config.yaml
num_hidden_layers: 18
hidden_size: 192
num_attention_heads: 6
num_key_value_heads: 2
head_dim: 32
intermediate_size: 448
vocab_size: 4096
hidden_act: "swiglu"
norm: "rmsnorm"
norm_place: "pre"
norm_eps: 1e-06
positions: "rope"
rope_theta: 15300.0
rope_fraction: 0.25
qk_norm: true
attn_scale: 0.177
bias: "none"
tie_word_embeddings: true
parallel_block: false
init: "normal"
init_std_qkv: 0.0402
init_std_o: 0.0
init_std_up: 0.0402
init_std_down: 0.0
optimizer: "adamw"
learning_rate: 0.00287
beta1: 0.95
beta2: 0.99
weight_decay: 0.05
lr_head: 0.00714
warmup_steps: 307
schedule: "wsd"
decay_fraction: 0.556
decay_shape: "linear"
final_lr_fraction: 0.0
batch_tokens: 32768
max_seq_len: 2048
doc_mask: true
train_tokens: 181800000
max_steps: 5549
dataset: "wikipedia_en"
MLP neurons of a small language model. Each row is named by its layer, matrix (gate and up: input weights; down: output weights) and neuron, and shows model dimensions 0-191. Each number is 500 + 40 x the weight over its row's rms, rounded and kept within 0 to 999. Numbers have three digits each. A neuron's up and down rows have the sign that makes its largest values positive.
After each neuron's rows, "fires before" lists the tokens most often just after its 100 highest values on Wikipedia text that the model never trained on.

L14.gate207:520470490534489433490609508533496434478545552520499483529528452491461568446509548588518514563561608464437511539510504529572521515464498476523528482535486536498543540517533520488493585504508452491442479456494574507440467551507528560494554532510419551489525494504533517546573443500555568575487499473457536548519449499462475535536557449558521478470423504499485429514512520519498483489430487516518469463472520539532468468442403558525471474510491442525482555505450480512469447489523469462600461447511434508499524475446483452432465449445495518495515490478488458522506494453486502575
L14.up207:503515440504460529469474482538513585453464524468501428470479502469451519502474411495461468409487458470465473491500536503508532440512553486515559528481507472525460519527494562539434463533482493580521545538498422538446486471471514488420463486519525550447502535490491568443478537436508495560519505571500554417471525505492487480519525596513538572558484570473431483616456559529519482552467524447532484543584452467521559507511476581518466559484498458495533500532450479540579475457459473477510498511562484459555488527482498486474475474520521539492525497501517527488490547472472625461
L14.down207:446465474522534524515534482501462490445426479579509526483489536480556460526526496513531569543433525482573521493455587463498582556478464484486480456491516506525504544425500497525479486454500563427393533459562523491489524532486408528441485447501492459496515497486459532498481552502577474506470507443455456449478529507510506488452477492485471512472487545554513439509480515481525506428538530567570471513479502513540527506497521363464526497505446463514345564522496506491449505484548574469495501465489451476537467501444520489464521492449465470569453544445468536528493528460438550495
fires before: "\n", " (", ":"

L5.gate357:506506531515506567451454478435510461521502428452502499437540608504524517400506538437465463553472485540517506483562477526512549489528537516597441458445492488498548481508526496468478484468482481527488542471464526526560524541511569525409548573486505519542512432484542490457499485546529490567527452477549512511464488480503523579442494549483488454498443490429442483520485589560474490437545557491512433510506555499537523476504522494525492560504502524463448501497531523466524587482489423465494461552438511522515527570435482542545552567534505434466506486496512501584577580499536507504
L5.up357:517458507496501486487504500573478466455509432581461511513483571471540540447522506583481480470490517439545497483486473453475517455457499497568420537550492434460482446517524462535478490510452421467512517477437550472549499532498512536460523444517481438531500523491505475531530515595427449436495443533499488477491523480527443509478505487573466458539436464479405522564576559470504486535549487509485577506492566548446463566572584487524478514463449508500486513460534446498551495481437536446499422518512561522542496504512450616496544515533482434450452452466482521516552535523508498490
L5.down357:513433496543553543455419469593554510464512530498574526543496510577431491506491542478497458463562486440503434551484503543484425466502464501545506532513529520457477507488466523515503448480419519537532560496520464440500433455614472568437427447448473562430505494538537541451479525496416536490534485520489525498458553538524430519527492460499476472511566541544499494463543505467504473540536524489440528516448526502446537511517461439512573453514547530529475521500498517452438417395519520484456521526479450476539493485506483509469411546472439494472479490445490528439516475534491482496
fires before: ":", " to", "ent", "e", "ase"

L10.gate136:546497445493530474381546441539507515563509498491440478500508508457439456494505515545504443530467529421469463552554508543503488529466529524496454481460562591552514435471535458559490554509542541514547477514540587561541507537575489490561484465463470467533502507520491493478488551558489427506483482616497495505595492412528561502462458491481500457446542441550493519424449498507517516525532534519469506509432491484549520532502455477530491487507500441536461430479429537527529506584486501515502535497500473588547502510427484493571498528471477471515492447477513465520455514497569414511
L10.up136:456447504489508492503495520476517499521503544558424471480538548421503513449447478538510520492520526509537447590487505510555452538483519434436437502484452456544464484505536491524408478540563489509493466451531517531490489422585545506521540451437528586585561441487527450438454503543464446485503488428455442525482509474535546477504424453485503515555477497536519444480523504499457542547547580506532489510505490479492502550552461507511436497530508388541545534466453492524438575492542547502518493429564498516489445490491555497503495453448474482530520453573486552453475458490482431450
L10.down136:566505481500451543469446484515482503500581503471515512521460493550483452435490420485465512531463505416476471537432471535560510551508509489531497489531513492434463462447589452423516537493478462490441549463555530551472505579512453498516489480484537519470570478465498488483467626464515551490529463522507552425457492428572555420532476469481492528482494414521509460474436485524463547497572503520527513456474563417461545563509447468488451536463502467546507514503569552516481526556552496535473531538443529527549504509477437512520559553490501527537447475447476435548488547499548484483
fires before: " |", ")", ":", "),", ";"

L11.gate155:560513504534509484451481454521481524537510438445562473550475488464534498603514498475433468485519470514546514475532465463532540529534522394524563498512471501488512546522453500476489489503562563536526541484549461560467521489570551534524490537554536398518471569495504488518517541488433569482489554540558521493509509501492491395496479435525472454493521492492459438546502580503407501516445516450450456479466475538436481542530507534437443447399476494477543535512468526448534448469497458448501589460473510558537454531453480524487464503440508465502483530527527515445520478442579505561
L11.up155:537553446437478494511453441514527546521601520543476475462466553481543510438465550511581489497517541470571507487537593487507535534509504530442562549536514413475528562541531520461496597533591517512483482513533523576417547551526469507471488451502518527556429474520501567562545552505491551512445510482454562456548529479468483447484550417453500486534438485505512577529490517553512479506484481446505483484527487527544513494499564494566499477476475466510472514504510492508453483495492462509506512562462535492524531529513537496542517436550556505499564486555392519542424447493575517514
L11.down155:461410578490474457500581513446491582470603532574392516579541500402537539464532532549516524506451531497474481485500514497501496456536466463432497464452459498525473481499500451531486458527490519522540491501491573551521498571510492456489490484529497476580514509450474554458516514477468468567467442502458527416477505452440517473549495458467460514429555462495430495498544470443491516459518453481446449440471546464486499479516476441456488487426542501473570491495489460479546423474476449540437471420453546538483476546529539423516474444494454473525463501486520518479487477541512515526
fires before: "a", "at", "as"

L7.gate110:555530539513550508483512452445443459456464530412422482499492492590495481494506531490443538552475500506468488557485526485517502550408467499552505518546485542518529513447473509484473447512491527501502600526532455466594549472497507520523480503561524490506493536475536557493403488470549533584566527480549540561486545497495456526455519477437538512513479482457481543447580507484472491472442465494535505513485493512545472401464494547455488466433511510514474431541554454465507616477520486470491547464488458434548549489517447465397520485490499554509486438503529496521467465560483538592
L7.up110:500516495513524550547526583475501413478580441484579460518402451508507522561491468544484463469483468485545479502563551526542454546494502459481497502565495529475554480402513543518443459472523548513466479566518538525509456516540485421491437518478519467474468543446488485510476490512474557514497514522507494467448536495493507612492487421536489484526552574450573521574484508552438541539499489403536526475472552494519469479526452496493538430490471424468454504466464439593545496499501433501528570504547510495565503387552490527531518494461516543471463528470526485467518471497493495528
L7.down110:503483463520454543566486494478571440515509492560489534553446496508492504545551440495521497524481531466523454529430493528501451470424436516486488542495532498524438537411507502443505505476485479472524518554470533540538516441501458453540524496495536544417524470472486464525524494511497470481473486446612518409507494514489466516422473533484423562423498479538555521554536535476516499465516497440492539424460490509520519514472516537440541432491427518469485450494442466430556506575526506516520576517551595546561495488531457539495399489522506514520471532528566466467511515537443443593
fires before: "0", "1", "2", "3", "L", "4"

L10.gate121:461441492474462412499520484459535486455548544487443548429535483545458487451509457479464494476423466527552493528563519463482467514502490529507544470497437517472454498444557537488549519473447469527419494542481508586512515519479454515503397483497525495485463570542576477493494517489514418493530526527474522478546493536477471461485454490475552413505452494491570537506569524515488471463417528453543448581549503464426481565493505503536511547430547479428483433436550522445544501497508431481456481516441511529461535424470491431488475592493503533506484494463579548472458478485527506473
L10.up121:476476545507449483493609572552437460484519480495540536443576500436568472547507541437484499527517525499531581557497554494504537582478458486455511509530466563509459473432480506508505478448503510479416474497471516499542549516516492507475494542547517420528533509450523599586445539501531466536454580528462475550536457431491464479507536510481530493481530436493498575475486566464566455553515542443550528512560455480490556490455526528450453489482504530478448523494472530457506575489496495505468535485487442475510458581449525515452479533465557542521468532520514484385545556506475505491
L10.down121:452510539528497498510521483510461533466465471450496495497447463487461521518479564452505474500498451470546463506493548503491449530512379471509531523515467424545541534523525551493526509481409467458527529511454500587519496525501476480529459507487488534472474512467452546552578527410539450479489446515494471448465539503473411552523420548528560527540547518561543409559467545519478530520453505493524489485462555497454498533461518586482512462432453442500538470461455557492465585537477545565440472477492504457438480523529609428541482524521484457470540469493479526531532473543491575432
fires before: "r", "ra", "ro", "ri", "í"

L6.gate88:519496524496521572514572492508483491419530484448533469450459514453543552526449550564499518589459577459409495424496465525495463531486453483476624501537531565503514419445502550576545520466524550488542514483496579524475485512509520543449494537503492490441512478454500485541510415474477526503508514521517485502454487505494527470489496469480526465481485461609495388496393475479508443536510482437527523477554500437530509463516473468456502452486550506476445482455499478481449471531513559504514492565544508510506506512534455476495471520574531552501470407493549562509525508451549585516
L6.up88:506552448515528507538533465504540532503495507548549496505519537471504489506504515449522380481422527509491529499530489562519523588497552469457475501525478500454522545545525457477486469488535488461436421552471471457518484492574475486453428415558516545458568563515484501552497536521588445452592518495539516468528539543477487489519553498508485486542499434535467443530514499506490455579514466469452547482448494511384528474555449549519549514434488556485531504454536484533475515542459593481523490474494489533542479525569501470461420453610487442486509487545490543429509538528479482524
L6.down88:491461421515512548624571468470635543548394495539564466534440532486464480524551532519554462489482526516485523476491511449537478502483500527474421520508521487518516458487545527498482531501552513493527448539446425471581461481552569538471463431549480482429514528460488529474497511484502466529514539547505485420515484540551492514504480511426510482463492438507518543499499462526428491514519406458449486506423469544466517570499505444456509544504512475492467506505465487486498559405484584511501523493498563520563507472535436528470533449520523525445589491480577515514495523521479483503
fires before: "ic", "eball", "ing", "y", " not"

L8.gate305:586468448485550533413467444464456488475481487492534486440575484487513553530497473482484498558423494471545486557522486441541457408532519452559425443541542504523559465430516517551529512464543520545586546469573520537499496439557550515542496473528510500545492435454477439446485484489455472541432544472474555534468479442508577503522442511557492513536517502496434507535502514451536434484564502477509480485536471511439502605506471477561476514520466478549456465481488532509525509492508497438544588502433448493491521483445522536518469466444575516465553550537473493498513476464476519447
L8.up305:492543437468405516501503437509530505505480469510455487550478471481454449506482483433565500439423561487494496528477456432584456475495486552508551528460465496485535514459434475542595462568496528492487472494535530492533476519488500538508489443541517460496475479441515521540411447513485506505522502456511503523496533475517499543549470531575512521530571519527533523481604497431467484470508475489494427515512561446493479514506467519529533409442527472601501478449518425473463527523540575494523504476542467470465568493525515598505488608496501554503433485499446559523441576462499543468
L8.down305:496475494546501453407516534473591427454470522517575504463484518444501478504433449463480538514511471476441477537522524532515520498470463436490482524467501414489485561409498422534531491467514470419441457457512563476454487553500561533520509510517505514558517447537542456486535493497511444496469545416458550486545469481569561483515500535522493481482504524571483471567485479491501487545532479514452585495494557426530557553600453471498484500517481468491550504526544459502411468461559439454495489497501540542491549529499517543469373524516518452507487437476473502505482474443466570472
fires before: "\n", "The", "ceeded", "B", "s", "In"

L11.gate101:579478552396545473439506506499542426513523508450461547490511490476539579494469510477523553551473497532453533582572491538545537504536547547491547494493530559500455534530518476484507495474559517496509502489522442511508504480541460465487490480523457456534471479522563453501489602401521491493509508552538461561524585561522452421519480483469488529456496490541481452466485543546468492586553480456508487547566528515461522533422496551442469498450483591464499495472544464487495621496483551489505491515448430478540416470503473507495486453475481527454466482518539541481442434554530462463
L11.up101:523508460451531487513459464520487509511558483500462440525492513574412572488516502472543461473553455459564527473513496531505449534522484448579510536510562504481501513591434458458455582509479573487602499510435461453524494548532432488429485498472569559452513464520533516496421487501463517530432569496559480475534538514490444519486492539405561503553507526505520543527517470549436494554470487480483490529507501491488522453534456520448588442544487577474487484433501526469393459494453492569465552571459495494457476480511488545469480558471484500485550477530467492521482527531444501544
L11.down101:474482455503431546524438501481501496560513594518497410513448529611501473458506464376504444437492517453537526505454522461508447507482537425550504499468509484433458425513510500493477524537432496458562475499504489406435541543428476511532477450520498540537461544529488525516525545523499513498472445566541507472550443507421482510536423568470474519435460472485509541570449558484481519503450553500484478478499458473551515508519510533488491469486516467518440508443550557535451479478513454527525528579482476562463552475525557480514464584508485448538528529489571468449522529484483527518
fires before: "i", "u", "is", "er", "z"

L12.gate277:603471518463519454478572505482527489498587503554481515502477533555557444485520461541514479503466508505559542489446465409513427549463571507401485548498447524552495551533488449501544455536553447531537506517495477461497461536491431494504501555522447523435510462506482495484489492572459565448426529498476475562532578463516526606543486567525472481505462492618499502465512583487485478472402561475513490451465515515539448523504510454545522464505518463532498535478443485544525533470502545435489514553473463515458477553559494496519477521475437546466476548531540477545481456492498492544
L12.up277:499449497540455524506471527453574521557471553523501471469476465517556551498458470465485474499486477429502541442412479526511399447580490551546527534389501529521532412447460468514410469500532511489498465450501521510487498479534490556534510549529502444437459444544502461479466458509538528557467489523536541491586509460486501528455499550496538497450499427492508530432554557504551559529491497471438558493464441509525459512467467500506528504509519550422444506584556563526457503492499455531483442484525459569546502504523550513452535567537507461459462518507489523550539491455583528558
L12.down277:524494506524479501506507425504528474520481430552502443503487480499479444427515496475587512533490435546426466560509563519518543508490508498531451539500468487519475481461427435481500487489492481528473502476493536513478472515516511478462533478553507449521521484506503496450522483538490481555512521562545521491467439452544547506458494470480553543530516534543497521534438484562479469502494479535483458478561449480523433499458456604508435521551558510519433456431492466521515473466585499476454541555523508449490550499468488412549300477485379515505541515465498420548542523470503486506
fires before: "\n"

L6.gate79:539468525450538488483498449515482546486517407432538505422550531408502430469539562536442491465467537574565540498490525532481494467460465442539499583446502534542484442488449560556503547458465530520540617489458494500512557521529503538553474469456447450523578535552488539533476595471506514549503485512478485510566517517544498460529523495528442474458516548461522452475457516490491501576466486494502526547564482562452562481490534508459488460417482468597447553516506493518468526491516523439484532501455521572457516521564491488507528579415511511498523514457492499539545524481482500490
L6.up79:474520484493442475512524416509584465461498446523531449478543471489529534467524508533462541482503538525541536444396517402516562536466539483575513473479460506499483469443432503570578541464491553469543493522420495485500523489471485515458452502464481505503484496464452520448461559424562510496474573521514491509544508519507516483538456502543482496442509531509455425532475515472522465521529491522430515570521458549453535540459513480434582560429536473515416467505549530453431481578561465433466438455555507459526496500569489444457524526537519468503594510514480503526462524475560498508
L6.down79:492610491483480465509545514574483478485483448575483485574505564482529546484528513404463455539464490546511544435493434406521494478559545521462472492475519489456459494540505396462553493597447483474532513481496516460568506526574505520443474516544529553467565487445431473488516513513571500447540479444472488476522543491503439498478462523471477479538445482452463523613515458513528501523503420500439514536515527579488502583511499480491506557498547502502517471423546471544490530496454491516510428453504561445509502468507457491552403526555499506498505527515524520467457479492460445483
fires before: "\n", "ats", " on", " in", "ories", "ory"

L8.gate271:550540479472420560504532462516488518553504480475444591541471515504552422511475497524517552520491556464489542462477479537500480564531498468503532551536533495551432469527513548493489505501534475533527506509450530475558597507526404433444515454474483471492441525481472554491479561492446515530529538536530501502528571579508492442483485421579443526502437501508502469492534458575509437532462530503530570494499466497435567463454507576454499468561496540530509557538518435502486486569521500503431482528451479473521459543509526506499405576553501469483506479429542492537582440490514456549
L8.up271:465542514450506480501531458489499472430538555469528586518519471512530524515490468517494518579611493502573470523436493528425498468475505583422456508541517513464515504474514490433496403449530466502487455512504470512494521583480548447478571516542505442559464521454475555423441516454483570484534463492556506588520467503386474527550473442476491545562460495434480498505554473541525431538471476471501458524488498513490569490494491502494501455521505486451479470491453456518526553463498551567498499461499479498466418516491487534501459501511424584485581477543488472459495493587469543500
L8.down271:513560505495478492503499493522574464465534553489503507543468527515413525467491493477524537501546508508495450532532545565574500463550556482527449553551432456459543528386519508530471463483492505566503551513610502470490515537567576479535435488517515387482489485478487536442474538489463508499537445475472460484509504502455518557545474485521539452404500534570474494471529582475542498509466487520488520472389530505453498487513524418446495536484519470536444453519524470493543399518527486474429524497516533526487448485509448529521608443485474465516447506516536444496536502493467577532
fires before: "0", "1", "2", "6", " |"

L11.gate139:491450493505455517508487483546504517489506461488491561492477475465513526531515546572555472557530488536532495555503497542501447523511542559494507476572492532503528449484555510554436441465509508568461533490493530497542499546493560519463577502526478539438474525397519564498527427465506493542528460457534527430463507466499550490531507391498496522462525525495497441542522482411484453544444491472527449556539524481537512516416418490501415437443410518542425380504556507430513520522451497452498523461485514515482448491423514456520478474448483540514460440554512446473435545482494485492
L11.up139:446445385404510493514484490468453513529501532530492493487534495478437569492520613480514504446529550476467475533539564513488557433571494482528530495522525530452467482522482474500454533474531485506493512544507516470549489566446478478466502522475543503475515494517619571514484481543520554508428498480524537539465501461448475451454524432375481458460482481466552520539473459476466449471471539486552549488563547615461567527489481539507442548532498461490431447476544528514489536517483505574587474506522449579505476495441531516533532562503467503498479499565515512526476494474504469467
L11.down139:484487494507554481411536554541503482527459459517554470579439528486441496488530516472474442507548513463478472504487586482493393523500441420526491470465551590494503577568473495409532491508516513501487433450456455481513425547506476469465520582546495500468482500466521501575557509469456429475448511403554528436433432493465535475540401491480493539532463441481497560533560528523544544500534534516485549484472537522530452467528494545512485521592526557518515481496509478568507465513519504509489501515496470519463504468493490478491493469439510495504472491445552436538594556514453525478
fires before: " |", ":", ";", " and"

L5.gate313:525538434474490510437526554486480520450546501495550514512525508500521511539503470519526480501528544443520467574474564562503491554484426434423525454575385517535546545511546503500508563471555569472477523438459486524474484440453537467587491495486441551465462594544444571555510484515492508467460532492459526497484527525503454500487530478513481544441538467559599479528443480571481509544543457539566509533487459576525459515465462503526448534538483485511497532485435511532455559555511495518440487556552485512516527400489517464465476538524488547426502436491519523517523450474468453536
L5.up313:534544436507478500488501483504516597480536509495516474540614507534482513554491472498446507376617587535510469486433484503464476493404567466473529442548517467538548523519522518481547452516498487469513453487473472536531405490540447553537501501477469564530472484453450583518606503490541479581509514501427542491467525459479507440511494522447528499542545501519545434460428485579493454560498464517493478543434449518483536430434488527499508490506526481517542500500517415457492516511476493515495488512464503511525499450526501555473521553423529509464490459507484462541466446465542503494
L5.down313:490441430489454492447503496457525501537470546468477561485454501577532520519450475501462565505545524552431490454530508517488520488459573477488521503427475469497437543520493504477492512511454581476523561524574469506501491488530535422527470472519499523463494554506506542482568535442575473503479521518591535475561557462549557534530537448419587529509467513554478509497565493524489536530519485522483611547460437425515418555455529508470489547512492546538523449442514521429511507517538475477511492552504454504417538550476510471459424429490544507470425449515518541534479536512496560541
fires before: ")", "N", " (", ":", "E", "W"

L6.gate364:582437501446545432505457476503512602480501452452462487548475464521464506456541528488488495555476522546549540426486478476575507492510482510589462529485503437471471475469433577410546473504497522516584439526498544477600540479481516457515487506534473508474494476467535443481483466427474482443546497442546474430528495486466514607528467449524500472508478498432535493504526539559541546461513508560536508417468427490404437460480488464508543447439429521549454564485483489524490522547521469512515505474454497441508517496495423491516475522529485432515547508500509521462518500508533568492
L6.up364:513571527560515456540489573487528384578573525419445450497514574492545473478481530518519517474497514482462500516518513544523477467487476551407519522485522517543455508439490494565490536457498524539483507462561452583396484510446497506577519496585510498454465504495468539514497451541535437475571526519542547413501476486492573454574570494515485489515519465545425480534523582485498528555559467451472506514509514537539542478514532477417535488499524469475496488521470452570500504542502529490499519573515514479538528490568537428409512453460469509433507517532537545492484485486535493516
L6.down364:503426461495506539492514590511491503412501488486574503520506559463506452443494489587550457486476525531413470479545543502540535406516509545494466538499475458540456521487474575489540509446462472548384476541503440585555540472525511491492457448537495531475500548483557483501468500485559549510527527507485516498529467487524537533563523450565511490479455487519539442530455473510508466534435500498539519534509500505556523497505531592479481515507479451528460532465464572493462484596424489495539482544488536487567485470451456502531405524511540472527578426409482559514514440553492532495
fires before: "\n", " of", "igh", "os"

L10.gate441:579490415388471501474568494526568440495516470450457488573460478514475464486477483476562479496509440429493534526541454508520485487547489582464545446486492506471469487495483579523487441544555496472522542504491572497541467542430501504482456479526529485531517452486569500492470530488452515522471521444425513483534519486514450533455486489512468446524431431529492508419505456587468468492454434462520535559576502462526436482528498557550477507478476514593498548546548447526509439496516592466508493459494503523544559499499579463469419448530486538455492511523494500485500449417493494546
L10.up441:574514543496486510408500485570552502529499534505486418467552469457534467519522522529478501487507453488472528385503581427460528446527557487515458491536512443448521495456559558509511521521544467467541502476450549474601564451515559540578523549537458497513501509550523511455545529526501541512548534572553533584491492539474470447537489481473465498491510441502402485462478510546437478520513459482487512519467544483490493510492395490484461558441504516494503468467502527467414509524450531465571544498501520464509575505509485485506409489464501524550422578505517442513543510481572475485
L10.down441:514508522430502507443552457519516440575521488422490425485511467515495528527530459436439513511552445437473442521476502530561451552540481546438461552523511423495504585481497536559473470557475515475509517483495465499554544547463514570506504432430567481521491424518515534467543471496485542500531518489534458505501471470506556504450500520450506516496545538525451433525537490513535525507355564459414502489464459495447475552521449532464460514544474463579549496499526506550470521524468480494510482551499511536411616494553557480505504523495487450505535518477542512510434525492546446546
fires before: "k", "id", "6", "ane"

L6.gate17:463527491401547472517552488561477490527518532528500490468565536422460551544544482574548489530516527499548501545576467495559489460515590422507521513520432438519492469472510474539475498460523487485461500505570495545502533510506558474551457549464430486529519540494519541504572480406500487545518598481534559515454570483470435505547445498490491459477533514571522500418452492493569426590514539507581560512455503478516525459513446553479459423475522466464495482472492518486540468513535565428487476424497438509490497467508508443516488463539478467438463515551510496497538474465455543507
L6.up17:421519435488537493450570463531529437482488573531548474437509536477483555518606507546509535562486522516499443592532472539462453455513534524499516464625466465505547525440513463517496480474519429443499530455552536475488452582456546464553451527497503407601514493455528570530519538500481455559474522524513496491431477455503467559489490486437480558465526513479531474503477466484525507556507517506533500597448482483544468504493499521496449440528429465486509534477559448539565530490506476415494515493501469516516550446470486442508518444554460514492493504505494490537524558467454560497
L6.down17:423558512485486558449516472505532509466534577500468509450472525495552518462555527524558504512539490510460487532513464510491483498506568551517407480563502527447522522491549491509514492413528445428495442517594538498481457572459534533562428517485507549555551504490566454478529498505470534527504487554478517463487497470521494515506532505516547498520541518505451525452408448522442530532549502516531437567434449442522517487486471463424469468538443464488558527513537460537581495483492506505496514515460567453463541513434444568558489405575482525526491473517510509555467568420519579457
fires before: " |", " /", "\n", "+", "ated", " –"

L2.gate420:509466492425480488443503532527432549493428497512478517459518534472509488487455527473576504541483533465456442476548455556521459504504527489488571538487473488531497539532484532458527453549536463532484469516600511478520514508530459485481577522534535537500508571491568498469487440536470488484425459475557546449512535515436563423494492467525432512497493473535469524477518507474486430463496465491563456471449461551497431450497424506494540488543456470439456492468430486482472512493557540481414534514513458467456461492537372527397516526506503490443517584467588509486458509493592451521
L2.up420:485481451456536502447476479549539497517443449435472509511463550418550559497473538536479526533488542566479495520547547550462589498500506457460577551537514526558446510497520429451560518531563530468479559505451538525520523518532450506415505499522481463459586468534458570516547527483596485489502449470528493467415462476477486458535477518475490519490501466447513481520474518433477499485528507559497472496502510512499509532538507519538524499464558498525469570474518417514424478538576527521364472507520550502454501592532447465494496574504495489501434404488499503418533513523508538500
L2.down420:534462437501517609548542520492548511490501508556525500526485536464406524458471485534536462414513477565522492489485497571488572575533485490496522549513471490513462528407473405492553521521528591463487476568480491514548531470535459440464496565499532478488612539498478568462535554417504545444527509503484476446483536463516512518550504499493519487466474504497477481534523575477524448492458494496485481438422511419559483541549502412550482485502524553502470517515448494493482443498491513434449456542492478541437490570500469499468444579493479503462543509493573503505441500568521529532
fires before: "ic", "s", "icial", "ice", "y", "h"

L10.gate236:539438529531424515483521509452508464493477475588504526488515468449564432473476454528490536520501491577459491530567417463514505479545606523552557439572481495533483506448499503541542469459579420529444494435454487500502573460519531427518523487491422493466482483499526484479564512465447489484439468521479522518497531471438535471502511417515408515460548378556532503479518520493534509518477474494521566538444584521474508493470467566528517506520488491502523449507467435513530523536531484422536437467484496485526452484438494451503453522568574528456510556505527515523457473478540467518
L10.up236:504460538537460492458469442530462485469565482543445493451553598423493535527498491491469486482466417474501486411520480579521520521544440531512538480459537507466466494497493461538502522547450479471514471562434512447508549484476529485542540463510481501460495490572558472473456469522511528524532444498486509472586445520459461524575552546436556476524508493498472512469504514499517456457497403490515544516442506412500572447473524531461581459425431491519544493442489451585426550518485431511501512559485516543459430465490518456516530517505548542553432508477492448435519447547483472511
L10.down236:480453445476541458499454485452474471493563579446456473498559466485465548522513564485470435533511425443457491551503542529487466545471504485557456572474501503463527521516548524497486493514514470548521561534514490523481523531477500486483470457450557530515514540532527523495382502483535470526536455485519451514561469535435465541561556477444552487509543488451535490554524461519510535495483523469478504459453489530450471528475425531412450517482440442515571498447486537517404540378461567538541520567459466515440497542537504529452581540475475542479443484457503502501453507532397499506
fires before: " R", "st", "f", "all", "l", "fl"

L7.gate400:596473466486489547482515480503492554486561481456407500498528429529478516486524526493561487510447480543488543526551518442578558444545523477452495511556396511494525510480541496497478464526537454485543525478549527528487492491520552528509518488545460529423535499541542479470467472410515456494519528449512519475459474589464511517503400492479492388532516458478502555484499531577543450471501465458595497456510483501477472503398527534502480512402491471545514475477499428406572515533495524438518512479521456504477532521414483462466420459510552508435464471471539510518488525495514527553
L7.up400:513541537576485431503567450435499505548550484431507425492458461547480451480539562531467505467471499567444524504524530514533533470456460482453515523467474511466506488454473491416476509510525482468488486520413617453512526435535541508467505491486514477437484512481525527538500452468521543495575520460560519509474539523476390519427472478485526424540526468493494499571404455551496540479427527476551520450506522530531453459483477551499500534445506474501525533511547439470498566562539470479494479473518476485495453525464460471448430541456515557496483554441451459474442555529435535579
L7.down400:442495546499457510453519451457508468556484520589512457488491446466444469490534487462505553414520485545507519467456513496457431572519447540513512579472490504487470499482484564497517487503442549572563490490492535486502459545602496475503500469455431489470492493539481539537532539566488558480453550537527575497466515520570448504508487521579534552484478530614480500503499552542548515486478498535472511411555538553539506519584513528565521559483471529475464569477431528477518491543489569526542441457484528577508442466529519523486445568458464441513507420464505462469534473451480512492
fires before: "\n"

L10.gate262:428544483420469546477507540445532490495425465441536488490476440517459465520476444503517514491500511502526566522505482511529425458472488542481501587555440456593505477478494508506501479574490463511473464519524452540430467499528399586447502464570502500508483443490495486524431448480462444493452506424535424464443488480516516485519565508580462533459509444673483482545476514532537543501550529470526511496481493561438498504444493497533481467458568502480497496543517511460501540535482545477432508516526531570552507499444495436499541524532534529500496503445504472537497466508494560551
L10.up262:506490490490486533517439509450431555435595457468537489490559473486469524481492485459482512453484529406532512472550496484588485561459508428449497474524437497514481517509451496498541549465507572521478470453488478458513527537558478518435522563513503467478479565544511470487427477504576512452570549524486466463493449569484483453489535509536505532481523542488450405527488499533495480548533541482508562500531480559463506481532539543400471517486546501480553475442415539369484475554469470485522424523458535526520600471468459548523509459447531513535589531519506514476522469464500490466
L10.down262:499520505462506523497475481508470489477486502446526495500560481548442588494472518467433476456469529465541488525554485450513458497490499490554465468439474527485522581541477447520482537467441485472535552535556462499492511501534532519492557547435505520455520517523491531496473545497482482446496481510517441530534468476437527492457589523458571545489492484545502537529599452487462451498472529462526431511555433462519492421536492502470478606549538539508542455554482538447494458530530445454495477514468478512486528553537458448509709489474508435562525487467474544500470567477531553505
fires before: "\n", " 32", " 8"

L8.gate359:474470567501448458483502434412412494495554482454466507476512462460448498604496497570482503528434501533597547526443509452469478510588478603470624559513514471503443551512469542490462483479527478518437486471438520511545486534491410566484505456586499528460483523468497465451484459502485495503531498491452471498492548518477552538493477490552510509492430522545526445540441498514429494501528541450537455563478531514493383450457505515550502445489538468456418531494490540531515520505465512553511461518491510499510488474537561491453466500535501447489554475495505489485520457477498543575
L8.up359:443434501481457472538553474477535585486476529430508495461476434495489517510522483517606418472466459496491493418443510436502520493554516512505506557489465509447517511555484495511452498481453509533541455536507542510535488441494455504462535484511557543522476564457457493557538459484542532519496542453512476483503506464473537541458546562480550536517548457561535565559469546467473434529486563511544523478494401463490467480499506530494478483514521477442402508479489518493583508482472504588514439547510541504477628535441541518437499442494560487505546514524508456473458534471554583578
L8.down359:555470523481486455545478486468581558504472590458519488485496472481517441500485518429589510457519529467550466483423515537503570463425563448438521522541455552496506476460518457516451532470465453499501499471462495474472479523499492499530459524491514552564570546487437556487564482540484465551518519491457466543459539468481519541459476564463577504491593509561532446556449563390456479509489441538544487499504464485497513485545526436504540509570437571525432450580493487543480459419475483526501530500505516447510591501426525453503488534528499438522507494549482526470504543501525489519
fires before: "\n", "g", "[", "ro"